Part of a small language model's weights: MLP 512 GELU, a variant of Adam for these matrices.
MLP neurons of a small language model. Each row is named by its layer, matrix (up: input weights; down: output weights) and neuron, and shows model dimensions 0-159. Each number is 500 + 25 x the weight over its row's rms, rounded and kept within 0 to 999. Numbers have three digits each.
After each neuron's rows, "fires in" lists the words (lower case) most often at its 100 highest values on Wikipedia text that the model never trained on. A number after a token or word is its count.

L2.up333:515521509514557514449491492475526531476493500469441525502492525498489529522497514502466563483500488494510497425501503494483456558488512533482506450537494536528453464506533525493504520516490477499572510499506530501496488446486528513487498518499477510489452486494521534488464518515475485491544451475524444485523494519508483486472503516471521516504504513514484534496495469514495535511496498500529509488492501521490532467476513501481521493490501512448473503541492502535483493483453492
L2.down333:491481500525516525500517476492550429503547502480532522520522500523458497484492505473478543468531476523497482518504511506518504509469503555522489451496521530483484463550514469457454505519530512515523509497491485507524485503513514475493548529509510456483497488513456522463507534488517473486505472525486484497497481477493468501525508515511521525456483519484498485509499525481510486520421476493516476522502516460479511471532539514555477456513495544530500514504465537534483493480495456
fires in: "over" 40, "than" 15, "up" 6

L2.up74:527471501501546512500491521498518503501483500458485542516487522455482515483487535452483506499510499516538505493503484482498513514507496511488552471487489494516451436495494504472522453489498469487494522487452525466505506502489497530468539519513482504529453484510547480505489495439434529513469470542482483546512486491497506450469510555453502554485498509530483487503457499531493515516512519511478517495496475537520500486547515510502528521480496492450516499528534504541473488509469515
L2.down74:512485523490479508508539494497524444492534482478557512491492495542485506517511519515495469474498503494486502511467490513522477500525517553469500481476478508512543477492485493496489511489460509506499509469526531470464522478511489541484481469492484490470513447544509435561494515525536512484470536469518529491462494454485513492494452506460480515536491506529505533503541488517511533448491515496495508504516501522482486505527517518490480441522471505532539516521434502506549459514503504
fires in: "other" 17, "great" 11, "large" 10, "several" 9, "high" 7, "various" 5

L5.up185:523496502529497497490513551527566516501458573522451503435481505462497478534489542494496530496483500464510496495531482517513514485508475518485464507504507501504458515478536501455501510495484456546521476502475525485527477507491504513513495481550475553449476495476465440457512504501494506489510496510508513501531495491497496486488503468475530498527512509504499528513507483549493476517461548521512522478468516513519491504483443544519522516474508487513518505473513493470508502540513449
L5.down185:512504458484477503527522504507519552477519459523535521512488433507526438479556494501456440514562519511469489493517500485519508553521481547495506477506470514500471498492503496501491516515512500497520488479518453462476523502505487520509486504480512504491484482433515506532537494494456431497498514487523462492527465507498519500535510505494490523488511511458492516536484445520548523490521491466490534521496506476505460485520515535518524485515480449507501473503528494493501527514502493
fires in: "by" 41, "as" 22, "to" 12, "from" 4, "with" 4

L2.up32:525475521512529525447491484493501539537481519507509507498513501469498514490503502510507522475468521477494472484506505519501488534557531518500511492501445528509455497536521497479512520487455480477489516442496568531484504501466519509536541484487434487494513507506522486533501481457480568516493488517517498499502505509456471514502521473470508558514498530488493504524517491535532483510431503487497537435507523511536517478480497482482493509491504541472487474533483461502517516479515473
L2.down32:499510494519497473513528502504530496502518468445437528530488501485487466484504542497528525485496513498475489525542496516512488506462513536489496509534439472484517460513457486467451514483497453540517514531478488541526510514510470496523510483512539471501516464496512495485527552432533529478513478508521473509486478455486524498501551488525470532482499504513498490509534487523507452504496535449523489522485520535523482555478467502522521504512476484506478522523484466468514490478516490
fires in: "than" 31, "where" 12, "because" 9, "whom" 7

L6.up353:526467445497527477477498480487500502526482458449490522503488505531464507532503512508516471491521501506480522477516494476491474486494507520514527451469455479518479465468503456540519491537475531490507496517475512495490504500539473544486516502520499458493497533499524485451476509490448487533483504505515480510528538460498459491480496502425519531495482517572433499524448498520499505500537504487520493526498505521497485518454544508476502544537481482484516499523518517511476527510497484
L6.down353:502517516496502502509549508519528450523511500508512512502513526509546499498500530528484526516554509503451475488447533513527513470519449516446485515471522513484512528510496536477447533478469501494524496518493517463487529530472494548466506461513491533447538499562495503502529501501519490504466494491481535455489499494521502488494467468535518531478486483513519482509507480494463502545539506456445518497493456490472495496547475507493460490464486494488500493491516531460504469483514498
fires in: "other" 23, "and" 18, "of" 17, "several" 8, "various" 6, "many" 6

L4.up114:520456469503493475472485485557508496463477529459491495499524519488495456501462522495497530490519526483501460496519522519511506492490477489548511437495495524488512536531474485498507456525479513517492512495469541522534467521490544503525540488500482493516484533493482505504523510529490555495513507515487474498483518489440528522493498517470474540516498509465499514503528551495488469475462555519481526513458514478483525550485489497525527531481433526464471485486506506443515482485520496
L4.down114:491495488498496482498515483498515518513463499482471504509533529513465497506530513544479512478494478524504474511524513518490489528528533528534462470474546493475558518507507499498479545499522448473495498553484501507509514525512501530517454471536476481474486518520469497527465485480498508541475480490486484497512549500450466481495448500482534501483510518498420492528504497497474519447479506450452518536491515519492469551520511496470515506510514499500544502509515511469548445472503508
fires in: "when" 36, "after" 10, "that" 10, "if" 9, "as" 7, "until" 5

L4.up408:525465448512501520448506485549488482539474526505461484483436532509476527517516524484510509462501536470494558510487489504500477516478530515477500479533492511556445502497486498487523536505475500539491508496492549545508535440494503520537515471521492492465533507477513462469476475532486504516494486506517496503492538510496488519524515480472533517551484513507487511532495488512479471488502539517510533482465513501545521453441509505503516512462467472486540506508517496493501516496525473
L4.down408:482485532485455489511528476499486447494519510517433522481490492468519483497485477519534546507523488472497487511521423525489548502500493477523510522500495478476504465516540523471494518489493521533531489480485501492522528497491519475499499514504564424467487553534495545483501491480528499502518465465482517490495489480449509555498482502546467459486502542516499509499498508488495515500486527463499532478522505553501491473509523503521530502494500504493476499537469549494495513512509549
fires in: "which" 46, "has" 18, "have" 11, "who" 7

L6.up258:471504515512511469450481509500549519501422514487542501498454485502494501495468504435462553472504505445524521495490492523495499515514530513489504471543525504490490489471507508498537544520505540538444499444484498511510510525496476536525490506515470474465486525471525453468473501505448502491535489485480498555555490505518492497493463504510475491520499505477532454499497494537507461498494537506497513492492492487517531524514508499486543502466513525503473501494527466502488521540517507
L6.down258:501494476512463504518508477474479544520486539481496547517481487486498483485511521493493524495486478468503467524553512483513487502514459537479479471491553504460470486526498477491533515521492523537467479563511500489495514501492521475497483507505510501470577508474544477459507485564485502511482484446500526508516515536462511475521520495483515488503471508534491454491467467514494474483495541500517523458553493469529552493505523500503510490517484560493530515484449520503498463499513492
fires in: "and" 69, "with" 6, "to" 5

L2.up88:505475503490515499525462537489441494475496505505490508507466492481449516531506457488477519499510510511495557446516462515547480507466523494488533502509493488519481479449481523505509509542515529523479480500486476494557519453484481479499522532567507486509522498488490561468504497470466470498462455489542497527520496483445500541509494494497518467514543565535511503502486505503517477502459482532483527465476507489529538498496516484496547496511475494528513503513512466485482496509523503
L2.down88:490525493468465484488483495529502476515502523499471493530491530482531526531497458480478513508492490519472533528544480516490492467511519495466517581496500526519467504504482483503493515515517513520537461525480513477441489446472470480480544557533486517527512516458485514522485480517525490491471508458487480507476514540464501502491497540462494503483478502486519493467499468509516527498477515531509499481525537525494535505545563462477521471495525517488464475487528456551513480469514502
fires in: "would" 51, "to" 37, "could" 9

L4.up390:512530506496538509493456497533511479485474503443506487489458490492478536508478520473468517545489557494503575461475487509489528528489497481481527467466494484488485459431459485505504526516500478532549508519509509515511499476474464490499513518529487473538468492491508519464481529504526519513526454533474502475507531487499500489496456489516528513517528542526524536484488480524518473550527491490504486520475481454488514508485466512514510529451494520474507491528545509484508507528533481
L4.down390:482517491537522516520444494484517484465467482531507500556513420487501504513510515521458474447507503482511487474493486554533498502506496545523545480451505518472503490471523502481488507518523525493511515522476441511504473480517516498524516529510497472505478482504531466495535501534522495486494494519532513459525496495486508478428500517500475508495521492468515497532478471485512516517538466492541515488505480520525485474481506507496483513514539438479502491440503502511454515498476556
fires in: "in" 93

L2.up353:502527529512526514524449529495556549468496481480476518484524532485528504493482484490494495494483468502521459432514516533467518520498476500517512455535475539466501464491516504466490470507488489524504554521481476543497472509524536511504484493541479466527460526484459542484468518518526497465545501562524497535492477505480522475486498539516529490505484516469523457473460470516496479522511462482530502530495491511506502499500501540536502515490511514483491500533520507474481488537467476
L2.down353:514531502503480550454465504501533521484509499488463442468487525538497534465496487522505499519503504502506529485490516526525533499517521507500458524481509548458503495458479468510472493467437490542528504558478503532503478465538488503496502531504474482515505495465446486536501541483512522515468511494457511507504518543533535484457518521486495549472506474492514492485504498501486512497525468471513462520523485496484541552505478509546469488487479459473488477516508534528495471482490508
fires in: "in" 57, "over" 19, "incumbent" 6

L6.up220:517500505526538479432456469531502518514491533527543455442477500489496514514487517460495524497493494501459507456507489479495441524502511496509572500489495478528507532535519560489499505497454465507501505495481485512504509490477519518523525520492477499519511516488513472485467475508515504506501487534479471502477499487472499544500497461469517499517519537526480521507514559552482473510496523501510487509486458470477513473494549519462460512444479510494508515529495521493490520496569497
L6.down220:465524495497506434471474530467512451468495478509525495503529505453522517529509513498484476503590506514506527505486507435510484478524466475524517491478501499496481489532534503510468474480476514509518510488490504505517486515457506492492469482542500543540480496475487504492519491455522501466482478489507458508527496506531484473511521531537509469555467499540513506423502511518498489481494509483457475555532513496469525497518501515492483532527524505479471489488511557518522503492502483
fires in: "the" 58

L5.up43:490456477490472488496476514541479488492491514524499473526441496476495517531539486466509527509512516501494531514552497488493502485502550470452524553524509487509486481479489508481528503527487513554495443501490516476488533438473473503499535502531459519505545537490503494503498482512499519512484503508512533538496500508459497528523488466453495480496514487488526496485486491461488494525465495510505487444508535488545527499481549487477534502547452483493479517517537493473469491545552502
L5.down43:471472505539464511472474494514499500516522522500531555517483480477513494493473464533503544553495469467497531542511504499500487472505484516481538539506489512482473505506506463489498520508490512502543462487469476476485521463498485472437489545516503483484522526547497538478495459532543527468526495481483512491458486543456527483508510535493484495528516507470493444483486489528516504492500505529535513504546493507513485492526558453485548464514509502541482511486528458518506487486495525
fires in: "to" 33, "would" 21, "can" 17, "must" 12, "will" 9, "could" 5

L4.up10:485484482492480533462494470536536474492509497496476512469498505500480483520464512547493488449484492481550492478544494499525484485508517508510486507479452487496518460521508495493476469492442531525519508538482543527481505494469530517534482502470490485497517528523509463497501503475497558478499474499507495489499524512503498508549490524463480501491495480460508468519501471497495475523471501494522507460503540539540564480461475498502500504524473478468449525520517442437495540483553490
L4.down10:537510498473490507491497447544433509461503507496524505515505524498517497481485515483473498483563512500476483514509472481516536501464486535498506523477520519505512491445499505492487568494568500511530471511515516479459433539500495491478483533541539490506489473517556503512510488449520538510505501478486478474497510505479516528510498475513486480479529464463487514528520510480489509503502515526498468523484498482527492488525505552547520445504526469484493503461476492493496449518475524
fires in: "they" 46, "them" 8, "people" 6, "he" 5

L6.up404:511513553491527533470468521545501497526467484445480499549445475485546512506516496491491520486490542437519489510523477468481507503544493508484514502535497522504466472515507487496489529537535538530477504505495504509497478505496492480457498475522482481467509510447528509482530499485473498534530522458525454502490484495517494478496497464478453517534475477541497517519456506531532456496508542521513548512503533510492533510481501531490494519517462512493483507490476512499451556500498472
L6.down404:502481516523565500537495509508437473500510481464470505488500426505539471523466499508494533490513478477518492455486484486499491526499467540531535491485524504483456487504483502480496538482457534511488485499518498427520540526541551473495550472506491502480551456479513438491508471491503495489556503540487527512490494504519531481512506501555493519507508491516506487505491496517462517477538511516489503513472481475513498496517503480529513513538499517482499498475476522478536513515507457
fires in: "and" 21, "had" 18, "with" 16, "included" 13, "suffered" 4

L5.up455:520523492485497466483493535520494559511454454484488482506459484462476491510491514476488538487515509506490521492455557551497495538503490498445504496467519490453488508443509471465540472537499500508516521502454507494541490467478463516504534489500467464506482536474532468492535530512511495514510468512530528478487533513477470485509487491530517533519542538493511494520496453505502510495534483492482484514482520463504521476502503528517518535505518521438525531537530522514496538502482480
L5.down455:494471503519506507500469523498482465453489495468502482523491488499507483503507519523511511489506505478504533489463494511496474485472472533502513516500574533500518509490491518488477516487520507534538506492461500521533525517523510484516474505514486462511541426468504455512512520530497509509511528523482481481558517501521531492441511520502499474488496497495532461517423491509516511469501493483507532461479522495515540490475495535493525516463527440484481483487486572470542469508488558
fires in: "in" 88, "978" 5

L4.up325:496467522532506498466485453512501501477491491412521503517474516484487532501497518486482535497513536469509526458514470520506491504499515469513554468507494511506495461484516501510482514501504503536479481494478529537513557491510502513534483480532473428501485545466490540485478513499476545493467463507521524507483502495439504495540502520470486531485498478514519445498504550515511475529496519505490512468494493462518525555520497478525492514521473504447520490497532494473498520480546477
L4.down325:534472477534483509496507471527483477529499464467487433453524530534532483497487523537487528514506515482487429505499489506526489515493489522507461511525480553530439489535534492470494497492527483508523532519489475502493463487432516514506501473525508536466477456474458500513503567512495489521508527504482475503456494485478534488483503465482539509504527477498496484502521510491501517530505538496516494507520476519495460485510520527475491449464515457502486526508532516519507532473518496
fires in: "while" 19, "which" 19, "but" 13, "if" 12, "when" 11, "that" 8

L6.up350:465524460482541479465524513507474531555494503480487532491472525490463486465506511480480549501468495482505492476531500498495471504446515500477540490523474501515468508448469526503520496495503526505518541494469547499491498468558541517512494528482492529491477509483507495517508495490480529493529517490515472505510493450454476524499478452487519472476537539508481547496480465525517524501492483510512466505439497468546496482507496552528510509540481511451513500495495517545470522539516505
L6.down350:497509509474512504496458558512480514481476457473501527516514521498481508467504484464505504516463485522496529439522520485489513511509518507504535498529473470492529496496515501488533509495482507468531520530506518507488473464488544462490508532535483497528548488473517473496510514513497506546517512497487493522474517520503500480541487481489490452468474506486507440463495513498502519502526525499542474455535583469500547497489552569489509486499468537493494453477483518497491494496443485
fires in: "a" 90

L6.up377:469450482511511512521484488520469503511501490469521479499428521447499486487507505514469531515496569506498500494547513527480504496489497494503490505485503489485451540495480565456497509545501531511506493483490517494519500454498495517538522477601514490493524526465503502504486469521435553503493501481519511530502510501457483500502525498482510515513466498528474537529488506514503461531498545506499506488488534472527554495453508497525494531502489510473498508518469473496501499484486470
L6.down377:486495424506519512511490490480475487523485481530512527522493496531498499535487521548520512483506493476510515517509512544512501492492523529483482506476529490499452485496520472535514476508531500490456520487464533542478501508455507464463502514514455500470534489504492497520523487488522513506498550499493534534539507515483476537507509513475509505450485527467518461549553537488499469491486530507474482501494473503502475466486540460522445503516485469506421523503496480500451479519480543
fires in: "that" 25, "also" 13, "which" 11, "when" 7, "who" 6

L2.up420:501522511488536514525469522460501523498478533453516497522508537513514515520470493473472468476463461497497414502497523544468470537469436525488534501504470542472513519498550523473517504521488484494499471511515516504473481493518514529485494500498500486498433529509488473483533528534485520459509450537484532479533492525494467472492512489496515498490497512478513486501497455498508485479516513493513499488504510560530492515478530503519474494516496526502469510513530457550519535515492446
L2.down420:463507487469496508477518501506564534499554502498464503529523527527521481429450485450481539466471465558523525485481521494498534520522516493516495534472507496500483506476519481469476482523495517486495503483517475511507481519463530485515512530531519495510504528502501504510496491498482456547443495545486482473490483457479469519459517527514474516493477468493481515530505533486493510496530485481528480501531466500487514531478507515536471475483486505524456513508552517488498522483472560
fires in: "up" 32, "released" 12, "out" 9, "control" 6, "mathematical" 4

L2.up255:502458491474504497493461515484541508476485462469506505512517529474487499563492488501491534504433517468527529481507474476498501498479487485519544507515484502479493484532502505489509510529502498476528469534449502526543538460477448508526489483532479516521513492526563520501488462469505495493529441451521493508525494479525546511481474471510537498494500488538481495515524532496485450545499508515536542498500495486527510524471526487541546503549494514517503497516520503459457486499508503
L2.down255:486519502509483517481515507479517468482475512472481483539549498503478520466498526467515507532481432526512506456497496484473499513520481490506498554469509558497499493507455536493504488492504542514526483567509509466478492527525502476512531551503491518495544526451555509567491509514536527470490476488505507532497529472506524519462532510515495464478486487500486494440480476527495497507515489502476503530512480514525507526485514477470492473481531509497473449444523510509472508488468488
fires in: "did" 29, "would" 16, "will" 9, "could" 8, "does" 7

L5.up473:465457475477511530442470455517468511530466502521511505466474531459507502494527507488476482481501497465523569459532466523536501503505536512490545496463506477507480478489527515515509498517543511500486511466497526483518485480476519509487539556520480500529512518495549514478490492497476502491465512526493491473493511508480455478488502497489514455476506504546548490493467492543523493537495509508471504491500499487518486469494500480493548550493474542498490522544507528458470472505559481
L5.down473:500471554514487486528505525480525476495497492509476494475533490475529506497439480503517452502540467450483455485497463531459495529502486540515535510480513544512514509517513518538501536456500488504483515500472506515532487486471498503502465472502514471463524495563471516503542489458494519521495491496538524485510479483513505511525501499513481529534515513527462508497522510477531488515523546491474509466527497513530486516500468476464443537493521508483452508456535533452517469517527471
fires in: "her" 24, "his" 21, "the" 16, "their" 5, "s" 5

L2.up442:490462486535502488455493484544531498536465487469457516513500523538502517485516465493488507517462532481498521494490520467484510548522465481515554467503453491551480486500515500500532497491518480484466497501507512522542503502513526552527515501517467527503503518517500478513503511451495580548470467529489457492488502472482502483512502512474530470502542514501481498505449499538495506532528522497510548516468486491513475439509509489491484549477469468479457484519506499494513507518528483
L2.down442:477434465460530493512486539512514450481478512503506474505507523482485473499542536474551521509524499480516499482477529489505490495508493492492539504481487470502483477531486492523475543534497454490552521489536538499473494475503465499506531542462508542473508525555491513457499505503523497507500506514446502506511477495495487449480531506468507509487488478494525532529518463491491501479504461475500511561489499503513485457523512491481479487542518459486457520517545563466489515508517497
fires in: "the" 60, "history" 10, "life" 6

L5.up235:482466510533483536496506467489456493492472532482484485475475482482527496495520523506504541478535496505491448516524500489491506521495480476477495486485517502492521543504531467473520494506418500515487520487468534505518520497532481495536535470537508505487502496486487504498558495529517537525461477553485524483525526514500490480508558502486490512523457461449504470509476499503502464466477501484471489454510506501499495480495527489508497509514461503532449555556534487444479477512536482
L5.down235:488519491459492532492507480496465460509538490495503454515501548469468475472497488505528480522480503481539523522538492507500512495527510523499456521482516521485484529511534500495490508460544459458477513481523484482538448504463512421472468511510498453495504476501484515485511491489487477522490490478498544499517533538496493556530488514507552496458521490552497514497512500512491493551503512496511498527472484538532501484519522539503540504486534520452480489457481556499481499496471508
fires in: "which" 53, "that" 38

L4.up150:508514522470491499495446482556446537544498468482478496475497519531475486501526509507462487513500457460515485498511512492504510514520489499531542489477463492519486512467514551527497456521493536557492523520494525508524467534491525499469536492489498541471500528491468531532504513533480483516461498509483510510457512477464472494494486511489542466489527526475521520510522501548506517507526517486420490496468503487503492460520477486500503517445488511493463501500507514523479438523498458
L4.down150:531541509504481464516508520516467478464503492520508497483478483520545528506497535525495505522518461491530508511474484453511490523501478550506482485488518471503485485507526507492480457486475507483473491481510494500507506541447499486518476507473499509514513550530441482576518526502498499501481514453551473435519513522535492519512525501514437501527495499480554497517531495488491500523498477454484530522551542486510451506488488521462481514540480472475496505488468468501496534487482485
fires in: "the" 48, "medal" 11, "born" 5

L2.up250:517460521512564477493515477516470522492486522504476502521470513477480492499480520441471504493519505453490523466488496508524452531478531488500510476544499469512432490491505497453498489510451505525499496457461560502513532516482500522526517526542489508466515511500465467476536513508486544533504493515488505549522497514495482528495531529467534524545483507469487489513442509506521453498474503513491503465470492524531529525523504473466529541480478502461532482493511509485491477494484492
L2.down250:475530501503485510512502476479493464493530475525523485498520518511475506505504476511504493487492524511475537464528530504491520473494514510495517546492539530494526500453523538536518471475511503481515504476518547478499465478457527422427474502496498524528486499518490518506476495488522540506497478559489490486497516465473504500489493501471490515467507477488506502518504497506545529509487483485520498532512516451488543454492481558459491463543508490511471547562498523527447490473468511
fires in: "at" 42, "the" 22, "that" 8, "for" 4, "over" 4

L6.up508:526475506504522471468458522504509570544466462515492508483458477476494494499521526500489505492497512511518502491510536561473508488492515505471509503474494497538491480470492482458510502515471493481526534537465515590549427474543502481509477498515446490508491520461474466474512513519549514455488483486466484473498502509463472482512524488541480521526553528472521509494503455511493516513471499495473503505470507489522524467494494519539511510503506531501494524503520491525501500500477490
L6.down508:464470486502497512453466497483504530458511483481494539488507492487512458483506522512484514478578515513499499469512514501513449520527504585516487522500529475498529496472491422515432463503490523496534509450476483495454495508546507501467510515521490511514527493428484476529506513525528529551474497473515484499505514512506477538477465523531492514496497502503534483493475493488517515504511487488508490455501529526489527506481526466520524506486531491507519491513486500462526517521492527
fires in: "in" 93

L4.up51:517501468509500534514481496461467537462477479497489487512477492464488460532516516454461540515491483482496501450549467542524511491500494474524515454522482509523486512489466493464549503550470500530504475535484522487449530478503481530477553531528490470552457532502533487492495484481471524507521502508510500533478502495461504501487493527484499523487465498491489542492497494489495509551493492519528494486462484518493500500500535480504517489534498540513513510522553536449456486539523517
L4.down51:496504464497536513469485510488512484527522478530473490508542506522492524522503480451536465514491540491498530531501499520475502508537501442505508500470503483513565501461444501496509531489541499502478519492490545495501469492505481539427506564507484530455483527500496529485481533490500493492507431471490504535486488514517522479505510501513473489504477479474462497495469508458474506520514507494464465515542501504453535503524479468554519507498533502557518512479496499515476522521480483
fires in: "the" 49, "of" 25, "to" 5

L6.up24:471457522545503487517492507477473507472453506488465536497478481507505552520505471427466504508500463468533494473524466450535502500503504488492522556496509508499488503510513492491538525561483513513471461507515504486530505489457468534476490513515520511465488503494528506448511476548442476514515510490513487546529510501475496506493494509491507512481519506490490501489492482495520447517501487526531467458489523531497542522519557523505564513538479492525516498493525505470458486493507507
L6.down24:474489453534516487499497502516502493508525484475487543513506452482480497482508485536535488509533452508480515547506530511499489489546512525494528543496427492564511505538525455476475502499505501482524485497502465469520507489452500497483512537494520556466501515487502489530480463479482490523506460478516489496519495490503532478463497494454467543494503499560520465462485487467503528482504500476482467512527535539557525505544501477483512529523526510491483489499485492467498547484498495
fires in: "to" 37, "did" 17, "would" 9, "could" 7, "under" 5, "on" 5

L2.up407:524466509519523459461503480517451499535452529506523488498471490494470493519550506487491531454494536508497506541545455495513489520518513488502558499494492517514492485509507531488483482499530514500492494448497520529530534485526481506521497455507451449512544493495487479462532490513511519543485481476501509515524490494507497516545510529452500526515505506490504445528456500477477483475480514514449509493467491489544519482490543473482528499489450555509489492518516492457482492501543470
L2.down407:505516479525500505501551550512437518551535504503479459498485502475536504516486510517485508501475529479497518468498499503529513522475536499485517493521494468476469488481536477499517483475500531540521510513499526507475515503450468529528532526541524505484471507509460525499489505496527480537465484521509522495512475470489515490476485526497503465471461515451500474466524509518465475490533531491565515455443506479441532478537484468510501523511497467518475501539530509509504542539489500
fires in: "which" 65, "these" 6

L5.up361:462517507486499479526484470493490506512503518503517495515488527545493540489501481480500512523480499464547539457549464467490509478482529515504506503462485503522477440463509539484497502566535498506480454483505501505478530472452508531450510523506519510507504522515523501510509477489485569517460482552469525520502513465471504494509505565498502453487525494526492517502488508522519523546484503504484501470489468540492544487535508477533528530502497499484471493473537510462469514497540503
L5.down361:499504487494495481455512531469495489545495461526512488489529491495503490512513547443480489542490537504515490519519509502460496528486483538488497566514534508514571534469517484537490483492502477542517489471515520499488472507528504482515489479461504512467533467525500516484512487524439491503498482470529491533480518488475496451488488489529472507479530480462485499502510444516521495518541531510517494527507512496469524478464499518504456448500530475438520527456523500540506516501470496
fires in: "to" 58, "can" 4, "women" 4

L4.up87:480485486468500548456461507540456520540501469494491526505453476507464510532536538485489528526493521483479529455499506536474455514504522498453514462486522470499474494463545507480492558505481479470520541484504495515523502459544504510490516537541498516498515544494493504457471502501492498489498509515516486515479550488509465501486488446484500499478480523533500494497451471495480536531487482498521465509467517483542506467482457521503545512484524516492540523505489504536481514522532512
L4.down87:513497479487520465474524512499457475524513476535521524483519497503517502482485478530495505489487453518489437513500480469479491506523493554505535508504507499494511484508513484471457454493502468463527489500458493480530477509569556463539502515483490483525513507519467476508516514497533490538529536522507479434548512465516541513505516461488486498494529498507510509448522494472532531497475450517522499505473549488516477506526495503516491493506482460477474487493490535538520473437500482
fires in: "a" 55, "2" 6, "1" 6

L2.up256:465489514549501478491497505491516484536510522444464500490507515504469493465500524474496504477481541481544510443507504487490524492512506469511487514520517491537496479495483515486520498505499512538499489490453473489540512491521505528514454477488455534511539516502489491468501540493488559518479493535483515517517500466487511454464494533456536467493503505534499488521480517541488495536521531515456506453464489539522474510519548517479542543485482491506478517492581523492464496528500479
L2.down256:445490474470471454525525520469507467512531501534457477498484480494494476465476544479518489505525507511486518477510516518495480540535524525507499551505526493520492490488491521502534521475492508485548486533526535511469520473517484479492567491464518498478537504480498480489509488473498485492468473520495497509487499467500495451459506529494513509508496465493495530507502480550504522475519525412503503493473529447486505509542489473462485501504499503465485526498539579491523489519487523
fires in: "the" 88

L4.up366:509528546514527454496469508504479488516510507507495494450527534526507488463530507456484527490512477474500536546502516489486484515518509491487523456514493487484456502547505572462493501529505504540487510490477483485542461538521476522500471529518519501500454536470488524511514544528496505510429482516490535533512490535458490500475492499462514530515495495486459529516449514501482499532485502509436454503493497480487526524543529521500480518501477508466497515517538506540491482505485493
L4.down366:514532486486450489494521533497496457518514507496498509524518492483519496499524502508471500541476517475496454470523504493480512534524497462490481558479458491498519506519507470536530490496500516503517528536545545548483500499455504501512514503475490529496502504483496507519475497439539526474533487442523513454513501501539474525549511495521509474532462512477508506484507491454508515472497514504496494476484542503505482526427472512465502500478505517473524491498450571535498494444482494
fires in: "the" 37, "station" 10, "located" 7, "in" 5, "railway" 5, "south" 4

L6.up151:499481495475529511469461518490487515520502507479501508470472486452480512497494526475528539510515489468491503478496515503475475508525454515508486470514476515563473463512536503532512509501477479469500543494501506513528490527505496555523484514517447542459486495513522494473484489528460507528530453521481486499544476499500484480520452509458559507505467518552491549542480510579484503494485505501483521463451483474480539477499486485525487505513494484470494486501507517471474540478484478
L6.down151:512474502486520538509472499494495472471546487487519482501490499509530500502469497518457520465615501497507508485481503493492483498493485633507520485471535468481447512477508512491490481489520538516493497531499485481492510470497518481504499474526500519463505524534479475501492501501512473486505503477482506470474492503553493515441502490508536518515473503501498480502516482509539493480508516523506472514491510512493463500481547500497467457523483522494527496514494565523519507495475501
fires in: "of" 25, "local" 20, "young" 5, "the" 5

L4.up392:448489469503527526496464501512482517509497501485472493507458511491503462495484489490481495505478496531508431496546517554504453497520503475500511505490520462525503499515476503497525529497451491491504549472448494458558501459545517490467520540510470524484505516490512453489544553489475523519521504543455483535495481490521487521511501499470518521480498539538501531536523520511494528452525527503492502525468500461550489491501503502521502489539511486475496535465510515513452514522497489
L4.down392:529475535535484500499486501524465464548574516512515437484537527520520471506515515483533527477499502520497506436502510499512510542490535512506513463489522487492517493461493475505506476485493540514501528497521451509522478497505490522456499546516509516527544513482462468466501505477542458540514512522491482464496474492463506505546488473505461498503483506512461477481467489444474476476498497507497535483501501504506523515483513551510489510499527515492500473473469546536505528455483472
fires in: "a" 61

L4.up13:480496523476520484466502530484515524509508538520501519488482493464478511499492515490450523512502480469478504428499527565513466498499475500540485508533508522464462517503532478489511472496487490478487481519517496533500491525493481544550535486503468492464513512483503498451472467485511504554516484507527505514515461504465460472504522492489520477515514507502518521509474482538553454461496568545503469455503524512535541501474466535494523498496508474517503501496478497479483552519525467
L4.down13:497517474507525513504485499546519498482490505498453505499483509515480496497494488510462502469544500488462488472537484519494495448469515535489475536506516482477447460502519460513494500513506527509495469519466504436519490501479540436549488485494488521464522497468560489474492489509510450496496523522487481540541472519469533523528468504502502548509566486498507539502491489522529501503507472512501504477508522470505500494569457485512507491565513465516498500517487509478505502530523469
fires in: "from" 69, "to" 6, "towards" 4

L4.up55:499475516531514526493465516493462497498500514497535511482447503487471464504538488461451528503459517506478519464524477521502440519480489483487481451464531470500524505472498493436513516497482512476543556474489485513529504452560495487547491551527494475531500494511545496517537518521502480518527500509501505530519488526477511548518499449520512499466513535491518493509501448488513487482510468488536481513485514499503488466497496517533566510529511490463508514503498509504476508536493519
L4.down55:489423487447501494500562531483461485516505532510505486486511525507491490469510472501539510512503480503522479501500462520500511482584533540526546518482497519490533516436506482522474491493480543488500449485490508485508506541507516503479520471467515515497550496553478500496522488493529496530510510504497478488466466469521545488528498477481467483475474476465505487477542556488541493473497510529488520500488521525524521488500479530460490485485492496494484484483486510554492518475488514
fires in: "a" 74